Weights of a small GPT-style language model, trained from scratch on English Wikipedia: learned positions.
MLP neurons of a small language model. Each row is named by its layer, matrix (up: input weights) and neuron, and shows model dimensions 224-319. Each number is 50 + 15 x the weight over its row's rms, rounded and kept within 0 to 99.
After each neuron's rows, "fires in" lists the words (lower case) most often at its 100 highest values on Wikipedia text that the model never trained on; "fires on" lists the tokens most often at its 100 highest values on Wikipedia text that the model never trained on. A number after a token or word is its count.

L4.up815:61 47 41 81 41 42 46 56 30 81 49 41 44 37 80 58 36 39 48 38 53 59 59 68 29 78 68 33 54 37 53 52 37 69 41 34 46 64 14 65 49 75 43 56 33 54 64 51 81 57 54 69 31 63 66 47 40 19 47 56 61 61 79 47 33 63 51 57 55 50 61 61 68 59 44 65 27 58 44 50 48 60 64 59 58 52 43 41 26 46 67 56 49 39 56 39
fires in: "a" 15, "from" 12, "to" 9, "by" 9, "the" 5, "or" 5
fires on: "a " 15, "from " 12, "to " 9, "by " 9, "the " 5, "or " 5

L4.up901:58 57 52 32 43 57 61 29 64 48 69 28 60 72 59 36 64 44 46 44 64 35 54 40 34 55 47 51 61 60 43 63 43 66 26 50 56 45 37 54 49 60 23 55 03 77 73 52 44 31 41 45 35 71 42 56 46 52 34 50 34 53 58 54 54 65 29 59 62 33 64 61 65 63 58 42 10 64 33 28 78 51 44 72 67 59 47 34 45 47 38 50 53 61 46 38
fires in: "this" 41, "one" 11, "these" 7, "what" 7, "his" 7, "each" 4
fires on: "this " 31, "one " 10, "This " 10, "these " 7, "what " 7, "his " 7

L7.up362:36 45 49 55 43 49 46 70 48 53 30 50 59 38 45 49 59 49 74 38 68 50 43 48 37 64 42 49 70 13 38 45 71 55 65 43 49 53 45 64 47 34 29 32 39 32 62 65 67 65 53 43 30 48 49 54 66 50 63 56 46 55 47 34 41 64 80 60 25 28 41 44 38 46 15 47 41 50 54 48 47 49 36 57 52 51 48 37 58 19 49 77 56 46 24 62
fires in: "the" 69, "from" 4
fires on: "The " 44, "the " 25

L5.up631:42 49 46 34 40 22 78 38 43 29 51 42 37 18 48 70 63 57 38 55 76 46 25 45 47 57 48 42 65 72 66 59 71 50 76 41 54 50 48 58 70 87 30 34 61 60 53 44 33 58 41 41 44 30 39 60 35 38 49 44 29 39 72 51 41 48 37 56 55 34 56 58 49 41 60 33 45 60 53 53 66 51 42 76 68 49 14 51 43 59 43 24 54 54 32 55
fires in: "as" 85
fires on: "as " 80, "As " 5

L11.up1099:46 35 22 28 53 65 38 35 50 50 40 61 57 62 36 60 54 67 54 42 42 41 61 36 38 79 57 39 35 73 24 55 40 58 44 64 39 41 23 55 65 70 29 47 45 79 57 71 42 69 31 54 44 46 45 56 36 55 66 14 40 63 76 62 34 53 67 39 47 63 37 84 47 64 53 33 60 46 49 57 69 55 75 41 32 90 67 58 62 43 48 60 36 54 59 38
fires in: "was" 47, "became" 6, "is" 4
fires on: "was " 47, "became " 6, "is " 4

L4.up1166:72 46 22 35 43 51 28 44 32 34 31 53 38 47 47 48 37 64 37 38 75 61 45 20 42 22 65 55 55 42 60 44 48 11 49 46 62 64 34 43 63 89 35 38 51 56 39 34 74 52 46 65 46 61 46 64 52 46 63 49 31 96 56 34 34 38 52 67 34 36 48 43 42 60 49 54 44 55 47 49 46 47 61 23 51 42 20 31 26 56 34 44 60 33 37 32
fires in: "as" 17, "and" 16, "in" 12, "to" 10, "on" 7, "the" 7
fires on: "and " 16, "in " 12, "As " 12, "to " 10, "on " 7, "the " 7

L4.up992:33 46 35 40 29 44 79 51 60 50 36 56 35 57 55 28 49 39 36 85 34 47 31 61 35 41 29 69 41 18 49 35 23 36 39 66 51 82 56 59 65 38 61 55 23 65 44 28 56 42 58 58 52 34 56 61 34 53 43 60 63 37 73 45 59 71 42 65 39 29 82 67 85 58 50 46 48 65 54 63 75 41 41 75 55 03 67 50 52 40 48 74 68 63 32 42
fires in: "on" 49, "of" 15, "the" 6, "in" 6
fires on: "On " 29, "on " 20, "of " 15, "the " 6, "in " 5

L9.up726:68 42 46 20 53 44 65 57 54 60 36 69 70 52 53 29 77 44 37 77 36 49 40 63 57 48 64 39 52 52 77 84 55 42 62 31 55 38 39 45 41 34 38 61 44 61 54 58 27 46 46 75 32 51 42 45 24 44 52 18 43 57 33 53 57 54 46 45 66 40 67 71 55 54 49 36 33 37 66 54 81 80 59 50 34 51 47 30 44 54 61 46 54 31 63 53
fires in: "to" 44, "not" 18, "would" 10, "t" 7, "also" 4
fires on: "to " 44, "not " 18, "would " 10, "t " 7, "also " 4

L9.up40:44 39 43 33 56 33 49 31 55 59 36 62 36 41 69 42 54 52 49 53 58 58 61 27 26 14 17 37 52 32 41 82 65 61 44 31 27 50 71 51 45 66 42 61 07 45 47 62 67 50 75 57 41 23 41 51 49 50 94 37 37 33 52 63 41 54 19 54 45 37 19 59 60 43 13 49 54 71 53 40 42 41 38 36 68 63 57 62 82 50 56 47 62 14 60 55
fires in: "the" 44, "each" 6
fires on: "the " 40, "St" 16, "st" 6, "each " 5, "j" 5, "The " 4

L5.up149:73 90 52 51 30 80 60 62 55 42 38 41 62 62 37 74 62 22 46 54 48 26 34 64 71 47 63 67 49 79 83 34 39 46 49 52 50 61 52 48 55 32 62 64 70 50 66 57 33 46 46 52 79 75 56 34 31 59 48 66 52 66 35 59 41 59 66 44 55 42 60 46 67 34 69 74 48 66 33 33 47 34 47 71 49 48 58 24 45 85 60 49 61 44 39 37
fires in: "in" 28, "at" 20, "under" 5
fires on: "in " 28, "at " 20, "under " 5

L5.up870:49 39 23 50 38 62 34 30 43 46 58 52 64 55 37 54 39 68 19 31 55 55 47 24 43 58 63 65 67 50 61 44 33 47 67 61 45 47 39 59 45 70 44 64 57 28 40 50 64 67 39 59 67 38 25 74 88 49 55 45 35 62 47 57 56 45 41 72 56 70 49 52 43 00 57 51 70 55 59 62 70 41 70 47 48 58 40 23 49 28 49 49 26 52 35 55
fires in: "as" 33, "is" 22, "along" 6
fires on: "is " 22, "As " 18, "as " 15, "along " 6

L7.up1120:59 75 46 52 32 68 43 68 66 38 43 31 54 23 49 41 39 49 51 70 43 28 51 54 50 50 75 47 58 51 56 44 35 48 41 37 69 60 37 60 74 36 60 43 27 28 21 30 68 32 35 77 68 79 31 66 60 26 34 46 42 91 31 58 74 39 49 56 46 23 45 38 43 54 69 58 25 64 48 51 65 26 59 68 70 62 57 53 40 68 25 18 40 43 38 52
fires in: "at" 47, "in" 8, "of" 7, "near" 4
fires on: "at " 47, "in " 8, "of " 6, "near " 4

L9.up73:64 54 47 52 49 73 46 53 36 47 42 70 62 58 40 41 28 53 49 22 57 37 35 28 45 42 57 45 42 67 44 35 35 79 47 56 78 85 57 69 42 68 78 47 60 62 60 46 60 21 27 57 54 61 38 57 71 34 51 49 14 80 35 44 44 52 35 48 49 48 61 81 56 44 50 51 44 94 22 61 56 61 59 51 52 47 36 43 56 17 62 53 74 44 81 38
fires in: "a" 64, "la" 8, "his" 4
fires on: "a " 61, "la " 8, "his " 4

L10.up564:68 44 59 42 51 59 56 48 22 48 52 66 37 44 39 11 41 51 46 52 49 34 33 34 47 69 50 50 58 59 40 46 87 79 55 42 45 39 78 47 82 79 28 59 38 69 51 21 60 36 63 53 35 27 66 50 67 13 70 48 50 25 31 37 59 51 50 31 36 40 82 41 56 50 44 25 66 49 38 67 41 48 39 57 53 37 54 73 54 45 30 38 38 38 80 67
fires in: "he" 26, "she" 18, "very" 5, "as" 5, "too" 4
fires on: "he " 14, "He " 12, "She " 10, "she " 8, "very " 5, "too " 4

L7.up491:59 74 59 27 63 31 48 59 31 38 53 53 45 85 33 15 54 47 47 49 57 62 65 69 58 36 21 68 46 60 49 54 48 38 39 40 58 48 36 35 52 44 47 54 20 63 60 40 49 39 71 68 44 39 63 65 39 74 61 38 38 53 57 56 50 51 46 48 75 64 34 34 70 30 48 62 29 53 44 45 77 41 51 85 76 44 61 35 78 46 41 43 76 05 34 76
fires in: "to" 22, "would" 14, "may" 9, "but" 7, "could" 5, "did" 4
fires on: "to " 22, "would " 14, "may " 9, "but " 7, "could " 5

L11.up860:53 47 30 29 57 50 37 49 61 23 33 19 54 52 51 37 74 47 62 55 35 57 58 82 48 59 59 38 67 66 77 75 64 85 59 88 37 58 59 52 55 66 52 58 56 43 15 44 53 55 56 55 33 40 35 56 38 57 64 49 40 32 50 66 40 29 36 49 67 32 50 34 73 56 51 29 53 63 64 42 73 76 66 61 40 72 44 66 48 46 55 53 47 54 43 54
fires in: "was" 37, "is" 9, "he" 4, "as" 4
fires on: "was " 37, "is " 9, "He " 4, "as " 4

L4.up1012:57 37 44 40 30 39 68 25 52 72 46 73 78 41 33 36 70 47 32 60 41 34 75 51 46 19 57 39 46 50 77 69 56 35 33 63 60 55 37 59 23 61 67 65 43 99 44 31 51 09 45 40 50 79 40 52 55 42 38 53 80 16 47 59 50 58 65 39 48 32 50 43 56 24 57 86 59 53 35 75 61 57 41 33 56 42 55 60 37 46 38 46 36 58 54 33
fires in: "the" 46, "a" 9, "this" 9, "that" 6, "in" 5, "an" 5
fires on: "the " 44, "a " 9, "this " 9, "that " 6, "in " 5, "an " 5

L4.up1199:40 52 42 18 21 50 55 45 29 46 70 39 57 58 20 47 68 68 55 57 41 63 32 41 51 45 56 56 57 41 60 38 47 33 49 23 38 51 66 49 60 12 56 70 77 48 61 79 46 42 33 49 54 58 56 64 56 55 49 35 40 67 66 68 59 70 39 50 24 34 51 67 63 63 62 36 72 50 24 33 41 55 32 47 37 33 63 45 67 49 39 62 85 51 60 19
fires in: "in" 50, "1938" 6, "and" 4, "the" 4, "of" 4
fires on: "In " 41, "193" 10, "in " 9, "the " 4, "of " 4

L7.up511:33 39 49 44 66 56 52 73 45 52 12 44 33 61 59 43 56 33 63 50 38 49 39 52 47 47 42 37 49 70 14 45 55 57 65 52 35 54 75 83 30 63 65 46 58 45 57 51 83 43 32 63 40 44 63 63 40 55 67 80 34 38 56 84 55 48 40 26 39 48 39 61 71 61 46 64 51 37 57 69 65 34 66 30 45 32 62 57 57 21 37 30 48 33 67 34
fires in: "a" 68, "the" 29
fires on: "a " 63, "the " 25, "A " 5, "The " 4

L4.up43:70 27 31 76 48 61 47 36 52 51 58 78 60 67 51 49 23 60 43 23 57 41 61 49 33 55 46 21 48 45 00 60 49 55 56 68 45 41 61 72 40 74 71 32 58 40 35 38 45 50 55 54 11 78 72 48 34 15 65 69 19 51 60 59 56 39 42 44 19 50 55 55 78 74 55 61 31 40 58 60 61 66 77 56 31 36 25 35 20 45 57 50 45 21 35 44
fires in: "the" 31, "first" 9, "their" 9, "his" 9, "its" 8
fires on: "the " 31, "first " 9, "their " 9, "his " 9, "its " 8

L4.up480:58 54 39 56 57 17 71 33 43 67 38 60 43 62 62 56 26 15 68 16 40 24 42 40 74 60 60 27 55 73 76 42 53 91 34 54 35 38 54 55 38 21 56 41 41 71 57 70 85 60 30 49 34 80 48 57 57 42 65 39 63 32 55 50 72 30 37 74 72 41 84 50 44 60 61 60 82 39 39 62 31 76 97 49 68 42 64 71 55 32 54 75 30 50 42 50
fires in: "to" 36, "her" 6, "both" 5, "them" 4, "him" 4, "the" 4
fires on: "to " 36, "her " 6, "both " 5, "them " 4, "him " 4, "the " 4

L10.up73:52 59 33 42 44 63 57 69 48 57 38 49 51 60 86 53 39 59 67 22 48 61 33 48 34 73 58 59 44 53 66 17 37 44 54 62 54 52 35 44 07 79 65 30 55 42 54 57 67 57 45 34 64 63 54 81 66 43 60 57 64 54 32 57 44 64 31 45 44 15 45 38 60 54 21 45 35 56 62 41 62 41 18 47 52 60 46 57 50 41 60 57 30 38 46 56
fires in: "the" 82
fires on: "The " 68, "the " 14

L5.up1063:36 59 65 71 19 45 70 67 35 40 36 51 46 36 23 51 69 57 34 49 75 60 62 45 58 60 65 68 37 51 37 42 49 76 44 40 48 50 55 64 54 34 55 33 45 61 53 45 74 38 61 49 58 48 42 72 43 39 70 67 54 32 53 37 51 75 71 26 37 42 41 38 66 37 45 85 38 48 55 64 61 63 54 40 52 77 42 71 56 70 82 59 61 54 43 62
fires in: "the" 52, "a" 10, "one" 7, "after" 4
fires on: "the " 52, "a " 10, "one " 7, "after " 4

L5.up892:44 99 37 43 53 55 63 58 56 59 19 37 60 35 49 32 73 40 37 53 29 27 62 63 81 48 42 59 37 72 58 75 48 60 44 23 57 36 53 47 50 33 50 48 75 70 61 38 42 51 53 78 36 66 55 50 56 70 43 29 71 49 49 52 56 28 51 45 40 38 46 51 37 58 69 55 25 38 51 63 45 59 69 66 45 70 44 56 57 66 51 44 58 59 17 62
fires in: "would" 31, "to" 29, "will" 14, "not" 10
fires on: "would " 31, "to " 29, "will " 14, "not " 10